From a checkpoint of a small transformer trained on Wikipedia: RMSNorm before each block, learned and rotary positions.
MLP neurons of a small language model. Each row is named by its layer, matrix (up: input weights) and neuron, and shows model dimensions 16-111. Each number is 128 + 32 x the weight over its row's rms, rounded and kept within 0 to 255. Numbers have three digits each.
After each neuron's rows, "fires after" lists the tokens most often just before its 100 highest values on Wikipedia text that the model never trained on.

L2.up962:137099130155132134116199178123124125188163089081106144128157133177132144144043089128173143171160163103075111099162132137044104096156136107107122067115069136156114165068130168147197174146135184099160133121160119169154098143101114094135168110189114124131126150169082071102144090068137154148
fires after: ".", "=", "\n\n", "-", " Synonyms"

L6.up0:102135157107124130149110130130133104179114149131049138143126181107120133180161177152108118229161136138156081160135126157131154106091124136149104132146096132169098091088137082135078176144088111117153157099163160126032112175182138111081154127153123213174154134152154173100178124144092140083
fires after: "\n\n"

L2.up987:097210139164130187130151151130134173143124083116103160170114126097148113137088149117126134155076149150113145062090127115093143129184207106062124158114163171109056144091029140111168141141102125116145159110123071154135114159171150106101104121143117083172059132086131133114150114133150143171
fires after: "B", "-", " h", " (", " \"", "."

L12.up272:105099061111204153141131143203074127160107123124129062164108138143162070026102171106157156076099103150131140144172140172157163160174175170135130177151133129145111108109129094156091126155139103140146117060142112107117119102141159135141119173141150159154136125135202095183147121087088220097
fires after: "-", " 2", " 1", " 4", " 3"

L2.up511:111091142094148113153090151131179143141170113122181082185120138117151156094157121148177141180138147104144119089108104183099147116158079086114163117125104118191101172150129114190131179141054186099127131155163176068172129114212131119101151116069104164112110149133123083138121139121114165117
fires after: ".", " |", "/", " (", "\"", " h"

L2.up549:141116136123124078109179126133131160198137141111127089088084165124126111127084157164076148135126083152137154117139116147144166087106060138096197081084116081116129144154103118159147159110099121148152097119128127133140112155073100107110142096127126120130175176110162113090207102082174094185
fires after: " |", " the", " (", "-"

L3.up1138:107094115176169145089140131132140087132104076125140117100154101189078155101114140172167183087144064125113136188182167161176169127085182185112120118159127195121131120139122125017102153178113167107070161115104143160126122167113066143112154179151141133100149087070182123120127097068112094137
fires after: ".", " °"

L6.up695:106117096107161109171164111157100198158099082205160175060089082201109170138146095164148151105159122079098097091170104129124167113121166097082163079088121114134164140110133143221103152073130158103081108243144150142167149136133163091091183082168093130183071137118104135154135117068067138104
fires after: "\n\n"

L2.up60:159137212132165103156114127124142122053164132096132098196160174112119113103092111115154104084189084092076107126132150160117084176097144165154110072156117168158055188141081114126110103125128130128108085077160091119104176154133151129203103161085082134113156120105108150120114153159080116114
fires after: " to", " and", " wa", " te", " Ko"

L7.up770:131175180119091044148099101167161120187147134159124177127117103109151147116124182112193113137134164129121083114134173127128104114108159084125094093060133106123122130144110148182123143163096161132080119116164062123081086094107154160152129166089120098098123080117143120177145138076099116149
fires after: "-", "."

L6.up1172:140076131097116107154121078111142118134109100162150115058161123147122124033105156172132117136118137185138100133129102120181114182131133120152158171112109141123139135173135184183083084113157132136112123110106057146089180084142131130086153101135123116144127149129109083112077180121093071188
fires after: "\n\n", "=", "'", " |"

L2.up236:199148156176118135131128140094124115125156121102151141119103161152101080141055126184164118114101104104082155092112110110121113096151169115126114154104181138157156152071143136114120172110092183158067137078146118153120094140129154203132139218119136126139130158158135165143090115094188097137
fires after: " (", "-", " \"", " a", "G", "K"

L2.up435:155075111096176127148161156125113163093114132161100079129096107123131099068144141107165176131130201143135117153220146146097179100175191150120065180103119150160138196168137086188139101118089154108119121140131146128176085130096183147150143133122095089080166115103137120063166097079123128134
fires after: " (", " \"", "-", "/", ".", " '"

L7.up316:122117103104099139162134154185097135189077142108092166154088128107179175075128143105163135153068150083137132086130171133151187102141125110107127192126146126159061164183107208085159160143157117150101114077148084080113161136138159154130144106123170122105190086093106118105149165147100063115
fires after: "=", "-", ","

L2.up768:119133130164134097183146157206115085125079126178150165110084150105117129106132134169175135154162165170163153116131131158070126204137160095166143148139103174097133113126149074017101158180123106108123151148168159115133112204161161136133194155119153181100115140127173189132129137164137064145
fires after: " |"

L3.up103:129130149117070167144143115158093129170093065087172162123136134125195132098102106136130155102100126134101129124137086109099150126088087090176119171109131082093142112150188121162077111122107122073143084084108136146137142177103126084101187107188106066146123137168149177116175152092189162122
fires after: ")", " the", " age", " |", "|", " at"

L6.up1181:162100177068180125089179107098149108126136139177063135117124159093151199144110103153133120142069136129115135081115159083159155135150071100119126178125130090095148135060126134115167106112127098117107166101122159130158056136081091108119127150132116156089115119169125123116138137153108108065
fires after: ",", "\""

L6.up435:125116141116133133063117143099094088106139132076101088134120112131200128128122172130098135147130100132146086173147100181128144119154155109109150124182153106136166133110126139113144145120015171182113161138143089104100061163101147171124140122124102177203094164171107136180117144119130144100
fires after: ".", "=", " =", ")"

L13.up1179:111121165146142180086104126151157113112118098125101108151117122116072122155061168180131161080154059182122139108147147114150165130117099134170134096129108064096147111145113127112165134125169121165140121133104130102101055090119117174148154102091087147169106081139117119086167110181093167130
fires after: ".", ","

L6.up1052:076084159077207091137178097128109148159121134163164183173172074130126135100139228161111168154200146119146161148138066065101149045124151182067129163089133079117164156124132134118083131144083080156142125138068059176117097110134144101113156187087123106194046142130157162143160130119126165130
fires after: "\n\n"

L2.up581:177149163084110113160095147154092182140142184121177176110187105143147090117149144099166138070129142142095166125119145175165113130209103108122118089124081122114134157127076131113146137119140086149118122120111137145077048090121123049127124105127146073124157105141130093135095103141145121211
fires after: "-", " De", " (", " \"", "–", " en"

L6.up1015:149076143140189155127106146142069153122178133125103164111130166090196103094146167101128164171055158117176153083162187117190127094081133143122145166082120106130147080100139076135182197148140182185146114107069053190158106193127101085154116136124157045125144133117166088143157080141149075166
fires after: ")", "  ", " m", ",", ";"

L2.up390:116157110126129145129126145123168161097129125123099115079038119157161135150141096138106124145108124166092153072117157082171124089144118085136177075120073107126147124102139079111103140138148111133156118150113162206164134137100157133091133149120146108106111124150091135107141108151144136141
fires after: "\n", "  ", " %", " Length", "-"

L2.up1108:142077128137152102154160123141128137146102107131154148161116102167148147164160175165111123118152144076073109163102134222128126106093156114092114063125080150147099142120099188091159151182135154080129142173173161094122124148086123171136139120112079154131177148103117080119168092160067095113
fires after: ".", " that"

L3.up394:140123153102131103167086189155076171109139125159087159132133119192133175126119112144157067148130136129097212067125106125176146102147167081186141126047087137108129133118112069104127155101211136163116162100082113136128152138135214126144108084095129046068119216151157141165074122148113153145
fires after: " in", " was", " In", " Sh", "In", " is"

L7.up911:141123165089185123194131147138115217178125152162188158130129142099130154119108076201149122163099134122163092134135144082097092128140105116171147121111129168075131144127121138162076114169157117120115113137101112171143129081115131108175126118079105084135124125103176113140120107147136127162
fires after: " (", "born", ",", "-", ":"

L7.up261:124168176157146097106150147147121125080102172087100175111085126121184096020131098164130133134081128105141127155154097156149146156130137099080150176155166115173111139152151116121093157174073096132138137128111157099148160098186118144122085148200103084127150075116110098066165110145192120130
fires after: "–", "1", "0", "-", " K", "3"

L3.up864:161136121207154153104107140178110185127137104112137181113214133113166114177156104091099180137095103089145138135122160101101117115113158109139222141120145124052137070172115182134100155155115160090103174086150176125138126082191142117119149149104121088129134116133104050062152125142120113135
fires after: " |", "(", " f", " subs", " reb", " game"

L2.up785:100106180115117149107123125183200145070122100133136180119128085160108125110102151137121206087114181165156143105095088112132174123134149086137126112115135128115122127071143150075115114131159169118111128136141132161112171145101165051116092118138106080110121090102131161169139116142120153153
fires after: " |", "|", "Don", ":", " and"

L3.up492:122070167118144133120165151136152189165135145154057151077101146075203139035147180178095119148125117122122126102142183089167098129137137108139180141111125082075098139131074063185172148127163079117116155098134124117142165073074148195146119137164109145073113138114172118156140127143109138084
fires after: ",", ".", "|", "c", ";", ")"

L2.up248:159108194143089126118178160123097154108159094172142119138118102063093096108133118137138135111107160085130097126117187119176164104148191134155127062146127198129157117100099115145120132093066186128192212107151081168159102161113157154166143135063069146052108105159108142156153188125078135123
fires after: ".", ",", "\n\n", "\n", " but"

L2.up70:123143116206166153094170153099129182147057166090085168103213147139112092107105154066136168180120132122184184139075104121123137086103146145138160133137149197113092110097144164160107130120107250143115173152134086104117169123136072119121102082113095147159106128126181058129118091103094144129
fires after: "."

L3.up661:091126149071152131137122118115106107095139110112112112083088152095112168089103169101133115132136128068133083130130148108132111132144117125166153157126134106153154085162164132076122139117146083122149108073172138125060139141135164109098087152137109124067123118104176140177083131162100052142
fires after: " =", "="

L6.up907:118113138086106063164173120180121139118140145122105139106082128179131129170146141156096139087124110136105043134154122154144165109054106155102100166184109111195141150142182159157080119088123166125101144121145048125108089148185140128120131161194073139153091180107214109153125118122103133124
fires after: ".", "\n\n"

L6.up39:137095141151129101115114088128157107132157101177156084141125120136189144168146142094123118091130123148140065169130114128146118168128115081123136115127137123119094177083130138206159179190137129194031133101132102143095130192086155178115163064144161143125082113159083154131192125105085141145
fires after: " =", ",", "\n\n", "'", ")"

L2.up681:097131132113132165183135100123087181080093109147144137192138128109168107162102103128094148105079105094131077103131047143179155107081155152117103136149067082159129098133147172167102182133137106125163122149087150131123092183148168169143121129133149109115105149194150116161158099143194174089
fires after: " the", " (", " The", "="

L3.up609:131158142148104100155209125112120187141168131169162160175178173174152117169146136070127097127102085170164161158150157131171071095125123118139121079127097145113133098072093108087126173151160156191104121139112082109139177157133122097087110126165200108131107177110116152109084121040139147113
fires after: " the", " The", " a"

L7.up697:133113118102189161064139175197167157106099119116115149150129191137160156100114129102141164108072139162138127128145124090198102146093096134147168164096086150153123150136076087147179134178154104120099192163175123133060091156146161143140063112121129135079096138113113105171127089131130147125
fires after: ",", ")", "ult"

L7.up913:119131183145146110147117170147096117093097138105115039171071134124079121122133135133115084155128160211133104170130124161074118120135145152172106079092130178194106124159123125113133042103141083134190120127168084093153107164090093079179117147106093106075175126153173135148147127115105170104
fires after: "-"

L6.up1005:155136151150120129113158119137115102135156139109107129158151149083160093178191169120118097125071158136201124132123105166137182079118160175154145146099107152135169134122183130177117145207185128104167103229099110104113192108090158102156153162119151097125125117141086124160066151153116132100
fires after: " |", " (", "|", " His"

L7.up48:113085172200162071080138074217167127138143118122114106094080113106098144118179158150090113124111102137111136136109074152113154164120189118089138141161123138134126150114192097106074081182211098152069166185154175061113113144200128143185079134114074098050144088088140143070152124144124134118
fires after: "|", " |"

L7.up298:078152134124148110150161163091127123144116113134128151129152117150144116168057149106141124141112058117122120077140097119142094120088121230081127113127130181116121166141090071147128115157126103133116156158148153090087164104145142166180079133126179196121171117183122127158139201114137107115
fires after: ",", " to", " help", " wa"

L7.up620:115181098132160117172133125128141189125134152124072148146122094142111187114170113113114164113148147137119096050123130100114145141093106067115062132131112113165193109063154089097148135129119166126160112170138129187109111168116125094124141128195122064112106096157102140125066117109116107148
fires after: "\n", "-", ".", "°", "′", "N"

L13.up1064:144167201128173148158151168176190100156111113147093086122031093155127161104114150128144116100109164135122141189132128109169158099140122186118138107104105093138197097129148096159153121059176177140145120100104140017173105064059127155127163140147085095130131137130128100169088099137118111172
fires after: " |", "|", " 10"

L2.up996:074146180130110133141130158140157123149146172165144150216198152137145089097141120135139127172085099059113115163156127135175084060096127122165208130061087147079124139101107065166159201111055138112121120103154153074121141070063125140168097142079100122193130163131121145120073159130138129140
fires after: " a", " the", " The", " is", "The"

L7.up174:108167128087117149110112103141143089139083096153168193102110137153116142097122166083069131113131121078082156171143203115106179117093102070105168105149157045111104174106132171166091091095109125079169083128110202102170156134148131161139122147182062094162143081159162085209144138120109118107
fires after: " MF", " at", " FW", " DF", " At", " 1998"

L3.up722:198104090169135099078122078125092100134106161121133109143085124155161106145118112155175163094134187133115054097170149135133079046116141134114127072113127138172120129032119133131136182134157129147130158137145145212136066200164140120124155140138094134148096148159134147163136181164176154165
fires after: ",", ".", "Wh", " add", " and", " help"

L2.up130:119086160152142139130157164123085158135162116103091145140113138103102122135129130142162192163130143161124115107179069170125153148116160143101113107114098143141101152156168088130118119127077129106109158150127124136124089159138096123159116165081224124065106126045120149075150145115157102146
fires after: " (", "-", "\n\n", " of", " \""

L6.up1039:144097108173146126185175191113139180137088095155133142177095064086107118191135130149129193101152135183160097097158105154125082119104082093071131140164136097123174128098170107194114207154128113147104113194079127061155100152161102075115161139112091143194124091147147163144063151093132168081
fires after: "\n\n"

L2.up838:110150173124138132160172138133097137165069085126117120203114080161166124152110148117122152152154149135121138089115067135089149111158133155122137115100116161110132199096077167179109180144083144082128142092187103084150125085121130181123096133122102144104115114113108067158167140089085120159
fires after: ".", "=", "|"

L3.up762:148127083130170173112177105141116172090063123110122136123046177075140143176125126134161095107167198138103150081135153112098086113112164163098113088208095213176089146137134097116169118157105147207155142115179105165145192096107153172142167169136099131160110171052104143172149077160133111171
fires after: "B", "M", "D", "K", " ass", " g"

L2.up2:136157147158157165105171143143093127138108150086127116120131148071084136141082158105124176140160171147094062081124123142106140121141108177193142112153120145154105147134101125148170152139129205147115155147172127095181127130156083158186138056183085136107124129115080105140149042061128086148
fires after: "."

L2.up1219:134158096175136171056130116133085087090135090173104163077187102148141122151165150159169132144112128160177076119150151123154148112108111126147135136109112125093140107100113179122146108135143166100162204108116123106171171082110163160110089110087050087102116087181119080088121116161203143118
fires after: "|", " the", " h", " (", " |"

L3.up865:074088097117156110110069178114142132120138193173086117128118122107143122142143140128075149129087110142143091099124089119119113097118139152140106105108102087164138124157067119142144126141127091113131163123149111097155121104110135118224152143094139119099148156206106141134162124137129163096
fires after: "-"

L6.up1257:122200121116162160159136135096090123078116144178113119076156173174135118093117104144134116122145109166136125120148175107060155092189046136112152078105182126087135130130147182146140144162090162164092132098089143168141130110134151142123156188117072109079115103151051166085139077088197068117
fires after: "=", " ="

L3.up1095:147073111140129183179096180163150152175108109151121154143065128230142101126156108143113114023153136069171133174164072082131123097118159064118090084144127126140083129139186160128108150108096170089207176149155137169094095110096123130111090090132120117111103115167156101155180121178090126167
fires after: "\n\n", ".", "\n", "Wh", "="

L6.up1053:151082052041162191093116164138093176116120110199142151164124150133142071103134163113126151118112120110113100123113119164132131116093159119135172137103129186119130148114142144170149145169132153121141147123126085157113134145172142159144111095155049148067093217130109119126136182113123168130
fires after: ",", " of", " which", " that", " if", " while"

L3.up982:189138123121122110098145119070097185116096123109170141180122107129114072098130175128108138097128075172157152140130115148180189072128134076088137167052132134146107157095109111070163142161111068101146164109078107185177135151122154183124099175179120132066071160100170096166067135118140121143
fires after: "′", "-", "°", " (", " Inter", "00"

L2.up1018:138154127175131101088120146152139152119127163123132196099151150080098082071136100129152109146086085063155150115128153128104136105139192101127155102157123150151117091124093169120099155149136096111054126151061049155185140074161091161058101202168130149181082156148132103101120105126108087111
fires after: " the", "|", " |", "The", " The"

L3.up1068:117125114104144136147150111097118153121060138165147095179126140129169082111177103149171120139090119114118127081162121174186105096128198062111104121142140166037175115164135142105165121152130077103164134125174133083151143135144180173207088103126170112160096146142178080170135144129140135099
fires after: "=", " the", " Early", "Des"

L2.up193:128179123113166095178148142140105119129110146174103135131051081105166173167163108132074089157129099176069194130112091151122146099119139090119145097142164081127114142160073193122069144194099134106154163148125051152132147111191115161149117131206109136129102141102200125142132093124090141132
fires after: "-", " (", "one", "/", " \"", " that"

L6.up697:131107137093168162100163117155174150105087119134119121208189133105157117124073155183109223122133091165057138095151128166168177129125106090151189147142066085160144101087157124055133142122088111096119118129130110098121099031160066151123112123153039130181120135139156190106132152070101102102
fires after: "\n\n"

L6.up1048:119097163133174163138156115170170141205142145125087173150132063084116199164081130136111123151111146113118121147143147122109139092182152137071103133093116063117139153141140168147139125109107157168081146117076128108112126117130125130121058169161088085193137151155090155133134187167124136137
fires after: "\n\n"

L2.up900:133132183147138130146134161166137178136103138120104130109088178168091097139139119059130147145067080090167126127119117202106094087158064100134153141072130108169037107100105147122051123116105108152141142131138097061083084140073130098168134174169105131128128139140112150128107151038133113167
fires after: " a", " the", " A", " He", " Ac", " The"

L2.up1173:110135184119176136150161162112152164176151106110127136112204161167172145152108159144145181098125131159105089164157088126150180127109141081107130139095090142130112168160162158166141161116113163138108158106136047179172086125078136150090122062123103167045111117089125152124097142143158077161
fires after: " (", " \"", "-", "/", "\n\n", " '"

L2.up1099:146121121145136142103134121124083111116198146085093106157112091174160148046115095158122122090090147197196080156184120137105113145164160160095113146149141144090063165109086120119097136138126155102123146136137076163135148125171125080130129174082125091183121156184153081141095103070135144154
fires after: ".", "S", "C", "D", "A"

L6.up886:110060163102162136151155105138132124156115221095118103138101090131107110125140142118123156164140139111119161173120137142106196153122128082177122125123172072137167181100202122124138103103103107219090086141139114117109158098139165129134125181142111134155144093150107100122126168168134112100
fires after: "\n\n", " Time", " there"

L13.up246:144097113141070070139066135179112111132155098162085050156103116104120158159081132089071156121170120131095167154186099172143165154148071122143123162165145157158095157112214105153144163159143165162141083075077102121158153078156168117129095093111141138138131144149147115100144142068144053096
fires after: " |", ",", "|", "."

L2.up938:104095131117156071118080095107112110130107130131181142126100100058123160160071086122105107143144126106227101123096102136085100122114153154106074113148149114148112129101096110116127165157110101111121154142121101136130189107129157178123122191153118079157101194154216137156152190129148115103
fires after: " |", "–"

L3.up1139:102139141128122150142177125152174140160097137124124148124124151171146181125065082117117152125119115129125117074144116114088117201166179152179150079088154108119119109179164185106164153126169194118126117132148127109117081126087091140151169131103140110158109109130144094130093119114182146181
fires after: "\n\n", "="

L2.up703:123158102076119156114098144181121141103144083114170118087132110108095105183128144109120095091147150198151094127117105112179119120136095153148106107161142140168106097146129154043149090149145160146175107085147128171135124104163126140093131129148107171169149130139097071123105102175098114172
fires after: "B", "R", "D", " W", " Kn", "K"

L2.up1177:188105092133104168126106172160113147173154135085095161111166114128159117141130065154167175182125103093165071142202102110133140139135151163157179117102144160108166104051123147135136136119123137098131107123175160155157165147132136128103092088086066118091149099045151085130139135129124128098
fires after: "|", "(", " (", "\n", " Bronze", " L"

L12.up570:182165146140099144110164112159140079156143130125095147087110069131110135141108157114171120127096144133169110095084105096154141132174133183156142118128074095152110155078129165128201057111111169123186095074180162084086091119133137099132101152109147137147142043099135157180121158114078060082
fires after: "-", " |"

L2.up467:128149183137162079210116151174142128066084138110151090116107108108088172141114087137114103153164115079150126071146051160140087145131149144115106183167139183196119164099163123095155151134144171133139150067133117159129125146183182129137155111173117081122062193129150167155121147183140158144
fires after: " as", " is", "As", " a", " also", " was"

L2.up662:110124126121144123091182111168146142082129163092130081126109118109126079128132117112098141145051097122103151108166090142106091064088062066088128026112094146134115149090143178123096089090185090099160096144147098089161128123067154114135136120132085127127135099076172151044107148115170129117
fires after: " the", " Los", " The", " |", " in"

L3.up530:125145139142099117156181115149124090173127136148074077077155169077145147125087129114143123063146110108100062106096136141125088128101111092110093107099100146094108118182074116131139116075130139106190168167133113149054082137127150155111128071079144101126119143142169131132177116103076100186
fires after: " and", "Wh", " but", " that", ","

L3.up86:072131177092094062148129167103109112085149144165101201088160115108145123127116140152114142108083168073079081127145160164170121072101149144216111160124085142148134055131108109100131068112133163076141194136114094180080115121092169165094153112135087107151147118111142150192135194099089091102
fires after: ",", " and", ")", ";", " or"

L12.up373:115139144142133092098129126130136146102131128142126130171067140130155097116169121072153139126145088139103108088132104126160170064184090108131192139163076150147150107096100083181152150129189146129184085106114071079109098090100184182177138063138123179139088082167049141134086098085132118110
fires after: " |", "|", " No", "s"

L6.up825:120165136165132096192143113095123162156145133131193152170140101112128124165169153144125168108042109075188163136162085117087141132147108071188128137136090154133075081142164150156107116148170114123163106223114142134136148160141110060112123165138179144132131114114083164212083175120087076096
fires after: " |", "N", " 0", " 3", " K", " 978"

L13.up848:123156107112193158129125173119105097106129059132116098105100103100183110107161203112092097109127140125088139128179074187157146117153114126176105142102125102130138125124093102094142191178146156152145085113144129127165088089108105095145134144063074155173155099132169101129095084086134173045
fires after: " 2", " 1", " 7", " 4", " 6", " 11"

L12.up818:153079129171080080127138127141133155146175150122172121158148118106142125112063083120104164090114149106170160071174107147124105130182141168123131081113206181155091120085149077174096135126111124095163151176120103130138114124128190165149194135036163110131084185082146175111131086115175089076
fires after: " |", "-", ",", " –", " 14"

L2.up479:125077118125091121137147126121110145152143139126169149138119147135124115087079103136144191167130119136132147134177143104093131101123136119128092182141120127126098120129107178091128136148136110115104160110139156140144130144134181161143106107096128151110107108151123091109150129127091171200
fires after: "-", " (", " \"", "\n\n", "."

L7.up588:136143134054143115135069108100115118092152100145160156096108122129127150086147157143132120121120061132148080169143166042079130112072101121191130133129131159153195181155124144129128079053134111040102085114163182082077182047135151121124088126154067183160155177126168101084133107137111149170
fires after: "="

L6.up846:126103215097087137104167097152101138118096155119123140163135122095071073120132192132117151174124099093128131117089154131087118111114161114140144136110138084202069099097151132047084122087149129183170094112075106149114140120202102136117123103133095112179157149113134123116082136093171129152
fires after: "\n\n"

L3.up732:152138126073124162114106150053128124155139188121118113150139096151144110109076065127108146091133131096179146118180079146116075127121188110115112107155117093149101096127088182144081089146139077198133108080145124063165137126116146150186105124172123121124139173127104199113171124120109101176
fires after: "-", "|"

L2.up381:126150102104120125187194092126082110162149213162096175073167128112112105139147127072197216142125138130185109085145116125153129099086116133199138171111119117066119150117099146127067122094104162089150113143165172052187098124138117181126065139177100089117148096148107105133098147091150122182
fires after: " the", " The", " his", "-", " ("

L7.up243:110143112095073154178107135156137074107082104088107083078164182074134129112120159157141110159150167116095106122113165072102154119126153103129113155165110150195114114153143144171105133113124118098151097035140075122091184086191116095134134154100141157136153108085159093208134135115087056094
fires after: ",", ".", "\"", "\n", " and", " Fil"

L13.up534:138119116101119082139125105116070083178116129180176099138131118061164073131124174185127125134149186125185114132144127078144138084152162111112162146220098093149159154140146135152119165172109139165144134123091077095135147103095154142182135078146125182134116150132108122151136135114131077108
fires after: " |", ".", " —", "\n\n"

L2.up207:095083168152122141113150121161158121117159118148113084156099097131167087081156132106153109098082155137080132096160133117093082112109198093143093066074165105141120129110146219167081160116128150107125168100186146103150113167151171136103069114145132178144101146185135094170140123111142139172
fires after: ".", " (", " and", "\n\n", ",", " Up"

L2.up905:149114150121125061139180162187108076165111102124099136146163088130146102199147109115119158091124108078090146050080110095100131068154136161134110129154080143130124138149157115114132104161060182120199147124122176112112126179138162133182215155120092136159146155141068124114166097211085030152
fires after: ".", " su", " ha", " Pl"

L3.up189:058091118150082169163119067143127126159177094093140094131118156121173140116150140128133162134112031165153176075143079134145131130139153093141143173072147120100093098167138171175180138209142201137088102184110140135113186111162148079081197124127119093121175150082116104089088130136100127148
fires after: " |", "|", " inc"

L2.up613:126099148126138137084189138125111090113113155130051152121192108148100106160080151155094132105149164134134123100165152123114162119173078132123085092140157094138119118169124114087079162133118122163129174104123155153087044132132148118137136137113150158156111157103122138096136138095112145088
fires after: ",", "\n\n", "\n"

L6.up927:103110125102137101134172145141213200163117111146100130141149134134162177135092130210107100146153121116084077173115127129129145122127150099069222129158099142130205179115158202132177135147108109132170115168118144098099117114080141165088128073140076134164119130167113127108165123088128102132
fires after: "\n\n"

L6.up600:099069163142133129145056112100158147130050111100118149100081148153086148130123158070137159166085121117125174139069091191108146133131130068146102096112223119117080138133087094141139136182109142096094111141111080165073137135105131112151105092160121133117152116131155135133169079059122125156
fires after: ".", ")", "%", " fa", " %"

L3.up79:172094104099159142126073114141164164118143143126171174079142141119110059123168078203128131118112110191143121112154143084085201158158172146111159173099143146137148164135107141195138086125175126133180149077107173132109100171129149120123163148079134102110125146144080126116152128143191092125
fires after: "=", ":", " ju", "."

L2.up1164:117113116107084073073155168196128153150163118143106197147150151121143170100122104116130132097165151110104101111144201112097160093095154143140111129126117097105106122092088100135150057119077124111107174108145038127094134168117135122132057132124096144063170145074181126163122080163095102102
fires after: ",", ")", ";"

L7.up810:146117097158158157140138130115092133154202090086168145139098135135154136119148007133118108162112108135174093115078106123091066137130142120131099121135118126139169074126155108133123188148096144142088095146117126087106159114135108096093157170139099134163155193114064134170149116122104075178
fires after: ".", " ("